Weights of a small transformer language model.
Size: 12 layers, vocabulary 1087, 8.58M parameters.
MLP neurons of a small language model. Each row is named by its layer, matrix (up: input weights; down: output weights) and neuron, and shows model dimensions 0-255. Each number is 128 + 32 x the weight over its row's rms, rounded and kept within 0 to 255. Numbers have three digits each.
After each neuron's rows, "fires on" lists the tokens most often at its 100 highest values on Wikipedia text that the model never trained on; "fires before" lists the tokens most often just after its 100 highest values on Wikipedia text that the model never trained on.

L7.up1002:157133140108113114203123120110125133135144170083144153157148123146148108128122122159164129134119127075099071084128134126143102125139194200101124109142148125100095129104182195101101099087109131108135115098159156134157116152103183074157105132182123183089088099069138123177083112153107187048120135131124101129120104135077150156087113174075155142068132155115094150142097100128159151116107134116122148165127153140112184138167071108164133094141172171104138131171153153077134112161137145192073143107104169109114127075130094178133153236153156140150064106194158181101142120165130075145100116184066132174082127112141100098107142157129153140025095142217135127131197164148078131118088172113100130156138110153119130151137133129114143157100096129088092087140129062070123117113118119
L7.down1002:141114142095115103077105146131106140118092112125147174122095096086198124119194104070189108119155153159182139132201101126099157167105107140131117089107114113133139225179162068140114126181093108104144096100106140140101087054125091148112162112137126082137173111147115104098140141178162107143105096105102155157116139099139122114146131091142093102133167146146166105147148161169107116147092150091134132157146120162171124133134142125130101127106088147111150168085091121123088135184104149094099134128131070109151152150143117103114125106109125166133107143123128120049169130104063151152168112096170112107143160139161140109053132171104176098147131133093210122105122073101213146172154115158064145118128111126111103138088073116158142112180194113124125158255134170144098161101095128
fires on: "4 ", "5 ", "8 ", "3 ", "9 ", "0 "
fires before: "| ", "|", "(", "Nov"

L5.up690:140065157131127134185124104101137079144110152065080078193089163121105150153129139083142122159079159153104120123104184144220124114135103183126140115077080210168084095067085134155147188165113117195170126117119065108138126132146133085089129095127129146116139080088114140163104117170151127145141077193074151160187108136132163122146120189119116179156076140136144121119174136134074072124106145141133080100163174124144168118095102108126096080122113114136165079141141135117161121115149097122171160120176117190105124106094130129128153140131104123074111131177207162120129145153098054149138142115189121108081075167147140116096155101107116148129115122213140126112125160142155074100140086085142124086100122096149154160068111138129167142119133082087169121101132097184171178100091113
L5.down690:068156122112175093098135170117114196154137137117172137102143110139135093146118156179098136126146122145080145165212122130119148115126195103147137141113139105018131130131150101141095150129144099084147113177162164088111158137148113166095111175104077137079139123180137143152138133062110111159017134112115094117107130154139056125156112082173158073111118135115125121157098108076155151108161103051111152141080153138156136159117110142097187107122136119106073147115143118099055081221140089156073133118110099104131130133174150150084111134155103151172202123104076168131126112154184143112091140149070159178200152124091095152141105152079144116116164084117155127129156067145133151135193145165167123153146101082096108124164145115155119137120115109150138138180109130071071125144151078
fires on: "e", "y"
fires before: ", ", ": ", ". ", "==", "'"

L6.up77:164101081146123092138111137156104100134140090125096093119113117118094101092118086101139110134077117073153179125111138142152117166171103180170139133161063152133083106135113203097120159169103123155168125193112136129107114138154099070187092122154150109117181078096103140168129136121120116134170145136108098110140102092082147125103105119155126157161088186116139140099173133102103067146161123111096089115141172160114063132134086110068105153119136158125156200090068123133165208142143123138108086133192180130100174134086104135102142163175084100113110135123135141156110131141104092108172091141122094133163154167173100153082145105164130122128076142168106147166154108171079103158198164117077056119101170056137145148188152113203160113057160151104166144115085069110162174122066167
L6.down77:116100151127109152186144075097192137110131081067116157143135067163073128107046170164127136070149106187056102115190105157090106166090170139099137096113204098128158089153107100134069121096114128121068138095081126097150164127148112165114176104108134111143124165102147130110124088063114101161066124098167146183072155130146175146142159170073161068118118126116120086114121143172088169105173131097138176167114182109128205126127136156106119147157111106110105100113168163112088094063161098139132146122135048116080084095171227154141139136110119147135172163119090143128126122109104120133166126118126133086110110103171146117172154110151148177189166133202118123090132125136099141153128118147136093098165145069101110108128125130106117133175104120188112146142148160183172152142109125
fires on: "s", "ies", "y", "\"", "es", "ers"
fires before: ", ", ". ", ": ", ".", "\n"

L8.up837:114113101200120160121163077124151111117167107157167088191100144118130050194130149182178075147149174118104132102160101167128124117151143170165099137094054181063137113127196181121136096066107122112145134128123157135116126160125087119207137169158096138124114090102119153108110108124166165149172117099134112164125134130099122105132144154114210161079153121129130125088113176122105115145029154135120077175157150111134108112105090151206090126085069098086136154162146148143120131093119107096165068133161135082122151091151094116128132108137111132113063058071120182130161172136142123151118168196116147126114104119082095185107127191115099168110118145130166127155161128118142098128134140113104216094086141110161168109114152121110106149079113102126076045099105106109149135123126081
L8.down837:149158122058133152106123166114151092067137118144079148171145119107085068099109160150193146115145114088090194100054150165134107147123084131128072118073091125141120078114136104154164147182153119084137142145058136161103161096083119153100136141170130107210106172040097141103129140136129102166196068164122168177113108139075101135126149114134091093120120135153128110171110164101155183133095061207097176122124085108118113187119057103138129103214140126128146151148126109100131210122149129110084130148113130171127134124108187136109185126085163099133112095118199123163185109129147133101138108119125142143137112151140159129165135113121216108132165114108064116119076091118124113108137128091142095177154149123137138137152113093137128133178085165179118111101127181084101108159120170
fires on: "und", "ost", "Cent", "er", "and", "ent"
fires before: "er ", "ri", "a ", "er", "r", "a"

L6.up696:090070125156142174073128146115166168142128149140118104102117089089122083100151152098134187126098099127112134111079159115128112158136159156189157111092104093129143141121148108087137068094150157118131141088157139167117130131157145145157111071139217144084147159112143197090125147149151173127126133199120139112124131159121087092094121200149084132151068077109155111130103113163082125113059035142172130160157138155099100140175207128126138133105140121093110144067135187152145216102172173143147104095137108150121109123162124103089144144125101165084172098168085141074117099125168087128095186111102163157102140148175121131151117148074092177142115142126114079126116192200097176132138146148174134164040105161108083181106148142146089136099186116077159119111109153109162139103105123
L6.down696:163203136151151106077159137168161149120088169093140087122127197104106178116140151083091118153109118111156133062136179129126205132212152189115123064167091121185133096120178118126162124147120133073103148134124111107082129142122119075123127118118134153173116113148159119118088161086162097120204157066106126146113127112129103113117098152159149093110198099153123165131158089132162112193100121129115151113098103173153111104143109073121088081150099138162157146114113152116203121191046123160138069136080107162185092138140147109085094109163130144095117145109126114094132121176100106180160094154188158113160105199095153166174153123144142152152089114159076101144102121173101099114139122091111158071133130071104123129114106176140082130049119152118130111155181132149122049117096110
fires on: "s", "res", "f", "y", "as", "c"
fires before: "s ", "s", "en ", "mus", "z"

L6.up332:072088153124127195051126131129123071121147112129166113119128190106127120148115110099175160159103098142127114131113167140201113114143131151134075086110112084135110141122131096111144182121150124152140131144103060190098107162200113100155095156135192116075146099141132113095134072148140150075145088176121075149129131152159109094201133160120097108106078133093084123147109096133111049113129170131103062133096161129104104129124139157091137080122153144138165155124132174116182157135176138141080129108129191141100127131156158118123110123123078083134157156177182162149097117137149143127156146071145106128098172102126147103149073067083068165168104197244096153157068077125091115101154142162144159110182156150088120173147106131143167086130146116110132120129040117133147080109166141
L6.down332:064141151130097109133084093138175124141131103126082131105136122162092101194183190151127106159118170083103092098099080150152139147129143117094094095124116109117090138118181127179106098152158200123147130148144100164165068123139143136104211102129113146099182127074104145166126107108123102131133146132143164046119158156108151162100167088076162187165156121157161154127149053183190075160121141182100157091130101058169086163148112077102113109049149084097104128117068155122134145147114128152095138147073152120181107050145200132081200165135119122098157140141114126114176152119134152147121117133150075127158115124164166162112110155155189136080090127137120103147142116088122120159110182097131108168122120143146166169121160090089088035088116129172138131155152124148125114112095102
fires on: "'", "ay", "el", "s", "em"
fires before: "s ", "t ", ", ", ". ", "s"

L8.up820:127113127161181152149195184087086062146126125102120117128093157131129117122172150139149060158121077208045106116172145123149132112140146151128123088113111136178141128071118135067122126088067090113111150101084204129082115177100080136178114196061150152151119084085185144122131146098120120129125042138136141090126142140149090167142149160135084062126081128120113140100147137183130146117150115150160074147106139116110160096127121111124099090201128115125098133143139124101101158153148101109115095068155161186174112142133110145092139121180060146151098094155105195101138129137164122121142158111171174096105124104116082120085107189171145107119163176162153142125154144123098135162121111179173175123109180184097145200140095101102080186121150144154188140149147085127135103114079161
L8.down820:150156150105108172151105152117089137153147100108154115157134107131130176108119116122109133135171125128151138121241096137103112115179094128116154143133150109184167159142127083168104133139099162083157177142156132130127133071075133127154099108175129144046121194117151131101134083183070097117065208179119097159146113134168190071134089138126120179116150073137143209146141139153096107118131163085143159142059084152147141086154123149114137125116058113153133134172100162099129118053158117164168134157150058077138092089126119150150091114085135108101121147099114091100105134105058159112160074140107125152140125144150128114193103103121137147106114105115132137149129113124214079095122149097051160140156082119110140075114135107104180085141138099125139091225110175161155130094149182
fires on: ") ", ". ", "f", " ", "0 "
fires before: "| "

L6.up996:094075177096128128077153148074091171140156143094136150127158151146128106113193107130128111154085113146130126137111087134107152135151117186161149099176129112133108131168091080127081125114106158151162161122115112172110119161133116145097068181086161177106121087135157169153096140135074161070150098126096127078107099095125152079137063145158081107083091121202114116136098091083115109176101140116158117140139136209109124128134200134059139122116136117130199149102104105046190145177121129107127153086132104153169149138120099123069110121164121116161112096205118126130137135103157152096137131118142219097105193171149133149180111146162122141140133145148181035180119158133047164121118158145124145115095174169065089140104153122147064141114072118126132116082166132148154081079127120
L6.down996:123173107160103159131182130141126101181100099118110083156066138120137144126144137086130129087137118085085066133106126112073100093149126125037131171116101145198100105153191117077091127156138140120096121115083133051101142140163098144122117108170141129126105124136096110029066176122124151156072182147135163137190156134134129119125120103101152129100147104115120089154154161140129124095109099145126180080161085111158133116143086133149149169173141153124120113081068139169118149094105133112146111158121133090143085169122193120110143124129120167157148190083107127117145126200131090141181130129176081105110132134105141093089099134140114120106186079101162204152142191145177167245084177112122063129085173106118162182167115113105098142131166129157089124184103143086173165124131109
fires on: "as", "in", "us", "ri"
fires before: "ed ", "u", "si", "s ", "ur", "s"

L2.up493:124104147092177108125104135104127150153179073084175156149119102174145065168132097179146151123090130151094134123133181135075126082089176116125140144132120139090104063118108127085114107131129158069168135148095111085055104135133087117123136159082153176092154106127122122089118134120144111180109119162123110078142135159156126104111142154184112149120126129123083135154108178098115132195139160095098148113104194162147160139118116053122093117102076150096083139155131140156137103158094083153159093064143090149063116103151183160101159111154139146205135102091085104114100205148127162074157110171111122104113071110081115109171100166126144140080162081124137170112162094178102150151105159129105132145137167164109126151157163139187118096135106060220150100111171155189195159063094169
L2.down493:081157190141128118128123112123091142089078128027087113127120165119073106144127121145106134148143134112128113118184091082164138105154101116160077127158165123151118071131091102168108167052141083171147157164147159121197113108100111104112105130152115123148135096206145120124096093165111098110124132080096175130129140109193117168169124071156162126137071181096152099137159164122141081088129096061153130086086086109225144094203126197144146104134190181144164141118133089087132153094165161148136131151075150081109149146148095104110112115137115122119066153134142150162091133079146159162117106139176083203132146108146086145151169125137128198111107137141135116155087122162149167089139117161140166120144097072101082112119141136104168037127159124177106158087132143142134102152175118
fires on: "===", "|", ";", "ce"
fires before: "\n", "\n\n", ". "

L8.up589:176072124109138141119116096141153143172171139135170095158130137151074085122176147115190139122166063161095115109135134160136111122146173223154057133154105117109121150159161116098097132162088174122102090156144199129087123170164083077174127174038203163105134147140158100190122094141160191193163055086123161109145116160130126142123115116155088147110145163166106190128159154097141134118094104126125090122173105094126117150102152164103086159097082162108053132161140133138101182138122081138191103133155104145140167124127131122155133153114132094158121136117160132140167138125106152100127163102141147149099176174143095098114133158124203092157123173128110103107140187091123152155109112127097153079188192105082131078121145171093109145028164125126171074118124123145142101108101138
L8.down589:164142229081144111130084126095146123121089166095210156158130178134163166126136141136083096110192109176104139151182162119114064090184088090138065159105169090142116170113169071163128126138185128165170110109151157106202116085123105157098153110123135142134056121084168159080117150134095145098183153113128116137087108125095078155096097147124112108105143082101129135130157132103121103125160136066122127122140155121165178122143122166129146161132180066126148133127134088095144106134147144125125072122090061068092071102106153127140131130124094147115064140158082098151057122086163114075093045102115124144149175187146115157170241133149127127134136153166125101119118165117129123136112119101123085166140141145091133087122102089132149119147126163068160171179139175143147099101136106
fires on: "and", " ", ". ", "— ", "n", "\" "
fires before: "| ", "ing ", "i"

L5.up908:070102087143143138132149070072121111105119144113121065128110131168037109142114156115095161140140140067061152088123145124180146116146094101111072194154139082101055143068125156134096136140074105103176114161088118083127123092109131136139085141122151199099139107144158130097124120123187161140169146177122140159113119104120172153072125192143159177142126117144144132116099114115123156164201104147090126118128204135157159064151165063126108094202105136172103067147043100115081160161136115152084110088152133116088113149142147137125140111103175185098106145148128097122101110108121105089110157180126134135124079173152151136115169141086131128139149099133101168200124196169078123147142161150167186128146155143143123120114137135209087126115105077149189105152147104132139193126152146
L5.down908:186062186086104096134111144128154153135132095186124072188112100069130122095228121100117153121088102176084145121188156179107077152113178161132140156071101117154164131135109188118126088131175112135105132152101160140128096120170130188207129134063122141100131163166155133142136129110111168170030146127089153094140180139123102158183136121157056131134100146155117165131106149095118057086072151146142143128106127138162139106189076151130128168132126076121160159099145109197133157145167131161130107158136161118133114133164125105108156124130081145110096104127132160149122164155117097125153048122100093133150097140112101165161063104182134119090161164130125131155134108131138130108082072101101149165129138071102123118127064078114146148128110155042152205157126098089135120169107114
fires on: "s", "ia", "as", "res", "als"
fires before: ", ", ". ", ".", "tic", "\n", "at"

L5.up312:162139178148116084105123144197121157132133117135133103110133169134097149154116152083167147159063129138161130150073099175155110072103112161148141115140131087100121057102100116114160142132154157163141115124089107140082125214110155105121134143146140134122112093147104130163127047146105133156136167177132116119155105137143135117139156161193125152162098162078147140115141062116032066177074134115100100164098124126128132115125185091101060181128141152113163125119140120163072127125117094179163139126134112131135148095099157150077074126115083184215134072114146092148159102133091124132087141218138089161103084142096103104135117111120105170110118147104114058178132131169136128158157152193115112125115182158096149167096167155161105093164133060116146100148099020162176139128107075
L5.down312:123144134126085080159121141129145128085105127193097175141177137110082172131113150196123123124093113164171137129041174123184151113184152093235192114149099115198115110167093091107160102111146136154115109161158159112097099085065142076126165170137092123117109071112121171140187126110103166163174129069072169124083153115088136113146128119143153114151093100124150137153143110153104098153145085192123142132134126080108108113155096156121136113133140139104136129136157102125127125094149067156171135107146094142180138117126177105232113189095153142062095135093125142101144062089148177184132101148119138100142144084120144122099138149146084075191150116090094131134155141157149098107162171146114125121199121084128121083127130126167104062047128189142097149118081096146126127098131112
fires on: "m", "\"", "n", "p", "c", "ter"
fires before: ", ", "ed ", ". ", "s ", ".", "an "

L5.up255:155136104125122174123127142048143095122122132120155112172088174115111067121146057058126112174066116135079116143113140175125138181095138140160110115140087162091051128077089183101089149160104133145092166163071125120135086153111159071191092101134100128110104103121083180116113152081148127102163182102093152116172099118128165094154087173085182152152108143161119100173187100122143092085166131119139086127115147108087070093127186096107118113123091087148122082135125165104148098141108096143169084122180173144140173147084183125079129160162083128122139146154161126149142112159141107099135101095088090092088117173166133137116106114157075159152108163122040113145122167129095115170196122118168152124164118131154110128062087154195125117110105146134182093158184137109157154185107094
L5.down255:169116100123156120129192114123082130089116136177131100118138080156120142159087108126123196088126122171101205130081186128095146082143173148165123145127109086146125133103061138156050065106129107138175114141142163125088173152186065139156100145016107171122171150157084070136127107124110128148117148163135146188120161119140143138120099149100114108158143092070169109154079107122135110112121089161115110153127171125096153121094090124107121216148186122134184090148142060083141113123190134111117188122142130137124121109141133158169138132130089177176204155155093099124100147103133107139172162126107152149126177108092102101129097117087179148129146103058191164129127097179140129069124114123049170139079127068139134107175140113143076138160127137144070119174111116093128144102114126
fires on: "y", "es", "ies", "s", "ut"
fires before: ", ", ": ", ". ", "==", ".", "\n"

L7.up415:130127069166115145164220127083154124155125113148104078148117096153130103187099136131125112111075146116100133095120172135121152107094127192208109163067121227177150130154159128168122157141135158088127138127140201063093093135123127129114107159177121135093057102082157188100113142132183109101133145088114120131102119154103081116137110125097130161094101122172150128075126125152131085117064169167086080130167130139072125117087152130184116120095131129082109147177122140110124158162130173150148082117163159145090151177103079130111068195123086164166151076128126174177114212139136140174149158109117103105113124139105097120140102124079105132143056168156116085100171092138133100143153142101163180105111145178087179116180136164116131146105132143151144053150097089138074146154143149
L7.down415:090142148114141102098062123217148107112165191191094122100154124081114162054099084147119131166151153105189172173119124170125098161140095118111103164080089092148106122160165150145139095114135081192166159102073137172090121148149112152182172056101158139175110147095124083162129107116091115150113161145127138179148100123129138125121117155081076128174149096151124131154100183165147142116118107155146196067137092086130133113155100146126107087114147132110103177082134158182142111113144088105113154113109173116153148066103088093104165122189120130176134132164151068152106117117057099086161122150138137146105092127127089184195137173095159125167080090101126158115084100102124128138155149103114118151125157128111181175106069222086136123080110161086156117191130107096108139101154097
fires on: "und", "Cent", "or", "cent", "ar", "un"
fires before: "er ", "er", "r", "ig", "ch"

L6.up566:137112208071149146130122107138152125207147122137157144129071177134109146126132122169152108144093106188153137146115151130172114066120156138114143127172141116133078068114125140075117151114183141191141153161074089158111099165112131095187108157090173116072146106107138080131084112125099155161147048146167097101108126090105122102150140138163133126110063117082154125091147126094178074102102143113129123159133148125122016091103142147061079144122125106104131165183098123152160091137142144165132123156180147152053177131141043137139121141148145088191102124116139103141138118171115189159125141127163113142074136146150136183107097127114127111138119154165121149187118093127132115116106118220130104083206131173072071190115084128121186112105105131118133133116175106095172149132147180
L6.down566:103125117112117128101112100095206082122144127164134082158134114141162130157122141096088142160192127101088134098050119174094096110068150095098109137105117109116169045168136124198144086081156136185078092174125146124121103158130096080168146081117105128178140094100108158154119121146094135134092153151103144118102148073082073139119149128090097137161102162176139097146188108168082127116148105123078077118130154140158167179142144114136086135156108112097086182175140183087130140163100113099124120146114117092167106133156169138171167135098133151191103153092162130173109168086104149166120120161108153172130116142175088147190080173074117184171155114142065091155149101110123146113176139084134167163145124109149062121122152135138155092056169159142131140031155159150105164183088109
fires on: "'", "w", "st", "\"", "s", "ay"
fires before: "s ", "est ", ", ", ". ", "or"

L5.up749:118109176150134120110125137122176118115190109119117145195111143078087118099172153104142136147125086147138134150069118148158112082207142157166167141152132138139154059100076130144110112063139166087057135129106082127148124131117112155135076119092089141166159096100105097181102082153029135183200139145119089159120133087149093124119121155143108154101063168147125113162183061120115121099121155162088092172160164105128168107136101143134055166101151131104149119142134152159130122114175152156082153123121107109156152099157103140162163155075054137120161066076121120111155125185100077103127111164096166154131100090129120118149133131106070164137098174143076137112190119142143141121178158134135191155162141190064163109140155131174170140068159148079113082075108119132176142085106139
L5.down749:148161159094104143174101085131110171132118085131086067131100165153165095163102143113118112119136140143140164098110131111092182123118169167080128124119135102156151093184120126128154193099109102140081142132171162163097091137168136107116141121185194094155121075091119123107191124127148146123090214116100128116100129145149152136162153136152122097111135185098127119100139163060175047128104149160167137120106142170107063168094125061096171158148121116150114168084086140129151146107107049087166096166116137109106149100147148111138188117158073078151153193083135120172128070068133094154101072135199111117071181103124154169109131115120162140147112097117108161157148178164152144113133067054115126127109064161132165068147085166096123076140146132134155198096127101127135156150123169
fires on: "ther", "man", "se", "on", "over"
fires before: "n ", ", ", "y", "ce ", "e", ". "

L5.up652:147043126244172144154094125115111177135138090119097001103186176202100156106156091021157132162088092135151113122091128107136106111141153168156153168095092109148112097114125143137109153126159119122126130143091131177103158101074130128141124117132133173132093090126142173132140075096109118144156154157131073152125107087092162129086103210186163161114086140125099173114119143093124139147092121186155108048111172148109081146147110199135117126077120128106161183131095146115166097161087161120123086137179145120130133128140071148105094083093140136153132120136126110119104126196114094140118122104134117127156099151123112093168106125149140152117085121150054162155114081136088088107142105119161175131131161149138130122138084117101183098098122082152140136153100033155114129124104100
L5.down652:172136149159115142136122146175129157129121149175130114131127101165080162130059166192125121127067136128108148144129162086137183092225095121088128139112136157170098057154135099142094105128139166148141127144061120094206091099098173159144117103107105084147100144130074106137188129093117172179006176138126160095116194105168120146168186067093124104098086154139111109126130115134117111188110089089157114147162101102146162129076087137146128124140156056132132120119108144104105165134145125163186118191094111140166157167142146117165133180121097124126098118160041128107144173130145086109189110134118079121081116112132118120186090127108124073086141145124131126077140079231161149153143121091118101181118130084101144103169101134132113121129104125138124104136094094114156167106094133
fires on: "al", "s", "el", "m", "a", "is"
fires before: ", ", ". ", "ity ", ".", "iz"

L8.up248:123120108145137137074129171156102158084105154167176079107123117171119116136104133086108110133171106075127099163147108134134138082146164170159130080192124078049150111108188144177128117119136141124094147098135079161117145171092168120130080118146144157139110130164159108137156106169097189099135098149178080149170136078124153097127080174120081123133112185105115174084123116140127161145133162144134153158107078142094065114085137116170148127161152169080066118123082109155105153195096147046145135087102109140141079150088087198122119107164126096188129075075155132095146097178150127112183078158127061126128107100143193135116133182072154107156144185136129104127090141114049093128096085122180150133100148140121152169085094166141117173113091141129080132136050126145093166122104170
L8.down248:103106078097141095132151123130123093137149110124174076129164109143147143126114106094110111127114165120118158071124183060179141158087108201132136146124139112139141131139051190140146158142097123128079068150093123123068134141163160129100079131137116120143117094136120142103125199145149135115111159056049133158159119122092098150131155150180112086074159125136096111137093101109098193120134088069122069174099152102179152145176160155083093155121090061203141193093105158144134098113155132111137106110088200181112150182173119134107145152097134111127157207085107158149183103140122130102156138135154144171108063166137079129113115129112107108140124109151104156152120123114200092069153166105067145125181081156161117101140175146158115144174161063128180081101167156097142137146135083
fires on: "iv", "f", "m", "an", "av", "i"
fires before: "e ", "ing ", "ed ", ".", "it", "en "

L2.up963:123136141090097128155143139095120174224129128090145109130112114135183108081101144129126104192110147163107168114130181183177097118148161091172199141127127091056089104114181136108163140124133141119162089067064128117156197137070143068120106174114104118110112149116101108108115062074146164133144129168107144071111115172165126156165119142124186083146103090133110121130125109163194078155115087147106089088131114195120156131085119112190100141103138105122129147126067163128157096145141169113171150063137076123094151075103094140160154136178150104136148074116026074169108165104150129064120091110138166117100131126147095122141122149177115138114135138116141074175158152135139129156102145102168207155177168136088144129075108135114132129152108184147143073165151105142130165110160162
L2.down963:085175142167114130167115123173143097090161135080110139121079138135109143190129039137104139104140163126148152125180058112159194119109144052088111119126147091144150108127088154110097057113103153157102126152199112163179109096144121096134115133086140172135187109158143113124092135159151117107083121128082115183082114120144128158113134148113134146167135151130110119158143172143109158144193159108168123098134148121214149146153145117077154126083091167158141129164155075115152146060101094149152074172173099198098096177136154136108043125123120133152050109136134154097149139136075100183117180153148121094120141143102138154152195155034120121165165128112115142138135115143113110088171106128064096141057163120138091066101162155135150081120127147164101124116118138173114149108100052
fires on: "==", "===", "app", "ord", "al ", "ad"
fires before: "\n", "\n\n", "ear"

L6.up492:108051168115195148163130123109113108119097118140172072150131194163047052144155147098150153109112038092081140144116187147144112147155175132142139129128083188108128115100117163153115134096184135097170089158100070144133184124109181133108132101137125137025106084134119152147159070117164144142202122133118110155138097191133117134105103170107123152115072077146134137155158120197170074135176132118160113166121200112112141107152115101115107125165171099140138102138097153139124169104139089144080067123198125168095141171142109186075102149100132140060084126117104146119100125131155142128143137150120102128125136156106101124155150149126120199130124111158113170193105100166115128128189169109139132056122147107094097135148121136128173104143097102134137117127170111058134183091156182
L6.down492:130118053138049120156116089103174167156170175176062168110063105131128140089124136122127150115157225165113134142111123129151133149120141171104116178135145145105172069128107126109146088101123038183128132130149150110137144114196093137112163152106175105169136151188094111178094168115131174164127101142156193124132149071083152081166168085125075123136121159190139134135120094123137154142126148122146104104140145178157160129161123106130095088112099098095056145108103110125108126142140194119112164115121122143086086115157094120089158073091107133148107117162100103191123122086124124144147077162125094202097130133092114118078130075112132135064149144090094117114114121089087134206094154074152110183169153115147138109125115166069095139091140166193177153125138124146093185076154137
fires on: "s", "a", "al", "y", "o", "\""
fires before: ", ", ". ", "==", "\n", "el", "graph"

L8.up209:194144108142174099194173143097136077115164116072194123139127124175104140112157176063147125104112173140107094083106133120103092132146134128157140116147114116155110121146146156131122138136079170122050103164102150067139153138115097105137139205049093231133138107111101160155136041191113145102117090132106142128160125092145085160149094154132145135066090186122129190105088123160147143147078102132094131128114096170141150125128139087081108068127114121117153127082091138158123145105163104152166162059101187151116173139098159181129095108183043114136132081193168139136122131095145134135126127094109075107075128128133146118122100113129124108167182097096114145147163129088130069139106092110098184144099034112110098111138128118103099156144149102102168134132084086097154188134099133
L8.down209:140141179133090117115108168128120162135123152033120118128105170132148118159116098150142128135128108171113137075255108102134235110117099112113113145099140110115132196121088193091081111147118068089168144128130127129130122075109101177154095101220132125108147084078101085117143123194071101123069136173087153138127137102132105130161149132147139123138141098109154174130164111128097112112139110002111095120140149152124148095126075147120103143121130118106091149158205153156092112093132159114139123048108141118158098122164109164135182159102159149160117096124127102107123127099177140132090068140137220136126107143123126094114132154118078151135130141128208090085105109134166099140116153165140150138121130133083133143124119178124142162134146083127137131224157155178115168090165116
fires on: ") ", "\" ", "+", ". ", "0 "
fires before: "| ", "(", " "

L8.up484:141135201061198132174155132141166106139145164013172116123167143154181139139105131121103149107123120119106030162181137165197106123149162091147143110154067129120124179128135187132095121144110095134133155095156130087134079152066095117100148142130123172070163142109116094100054103153198142112104109116163162123122158141116079136125099129176140133176107155109162119074080127090152193114137106164107149164159108133138159128142121099155127068105136146160152150159156073161165185128133058089119093121121143165099091107079114107058142105159076154115108079191136137113116092113190148107196153077155152175115137143085092107091135106097167142135130129143155135104117146152098093141122158106184147165129155121166138112127133137134108155106144147118190125167103078108151177062120143
L8.down484:106137129129122134134128122137100131124132113000114129108142132119107117133095129152135117134131128122127114127255126124115134121116125127126118127135153127113143201134125125121141152124134125118117120139150138108136124125119110125125129142108137128106116136127114145149128137145128128125000112125127136112128128128132161135128097116136143105120123116147141128118119134129141140111141116000144122124127136126140132137123124124128127159132101133119135126145112140125107128109146150135121111125138090107118125138146153120146121130118146106146141117149125117116125122160127116108137122133130131141151132139147128101123131124117119110130139129118253148148136142164163137113131102139107121123141108123125148134122138132136119111121126140137117116255120125131120156089132126
fires on: " ", "| ", "h ", "s "
fires before: "|", "S", "2"

L7.up644:080074140128213148159176131122147116089139159126116133186182134138162072127198094127108119108122166110094102138108143081185082122144154118149152096164102112176095088118118152098102147119121120138103051077107112098079097147138096109075094190088071108150084092075119175087103158092131115110096090151178162081125165100159083145126088089133129139140138148135156137105129129109121154141050128130145057128104144116127143176141166146149127129070132094128106125141109141159143113184137061154148140137155153159156109170110131126188136112186103146139154071172083087117151103118074089080134163069122185151115174146075145123060121130119130148151177130067149125143121170104099146114138120109149145192085145119150149174108176100141136112134229120101154175107083088118177144092071103
L7.down644:127158140126121120118094104097109154168136082067137130180145121138104154093113153139147153123113061145149123158255121142107136145133136123090135149134083147146112117116169161111103099133137096166144170150119177166161146133125099106140115107147140178080157144137128106146142057074148186128000118135096097107156162153132156083116133144114144178120094164107157183169122145151155096115149157009121152145123132150115086114168112105075125103075098099131134162146128121104108210094082160105130129145157144098119123128165131108096141145052124115142113178106148130122107107172097116171141072178105089123160136120091123147142089126122115139140115104167141149151113114144148129113095090124099107111181119115101119113173085227110153158086111135146118121150125142128123107115144131
fires on: "0 ", "— ", "| ", "-", "1 ", "E"
fires before: "| ", "|", "(", " "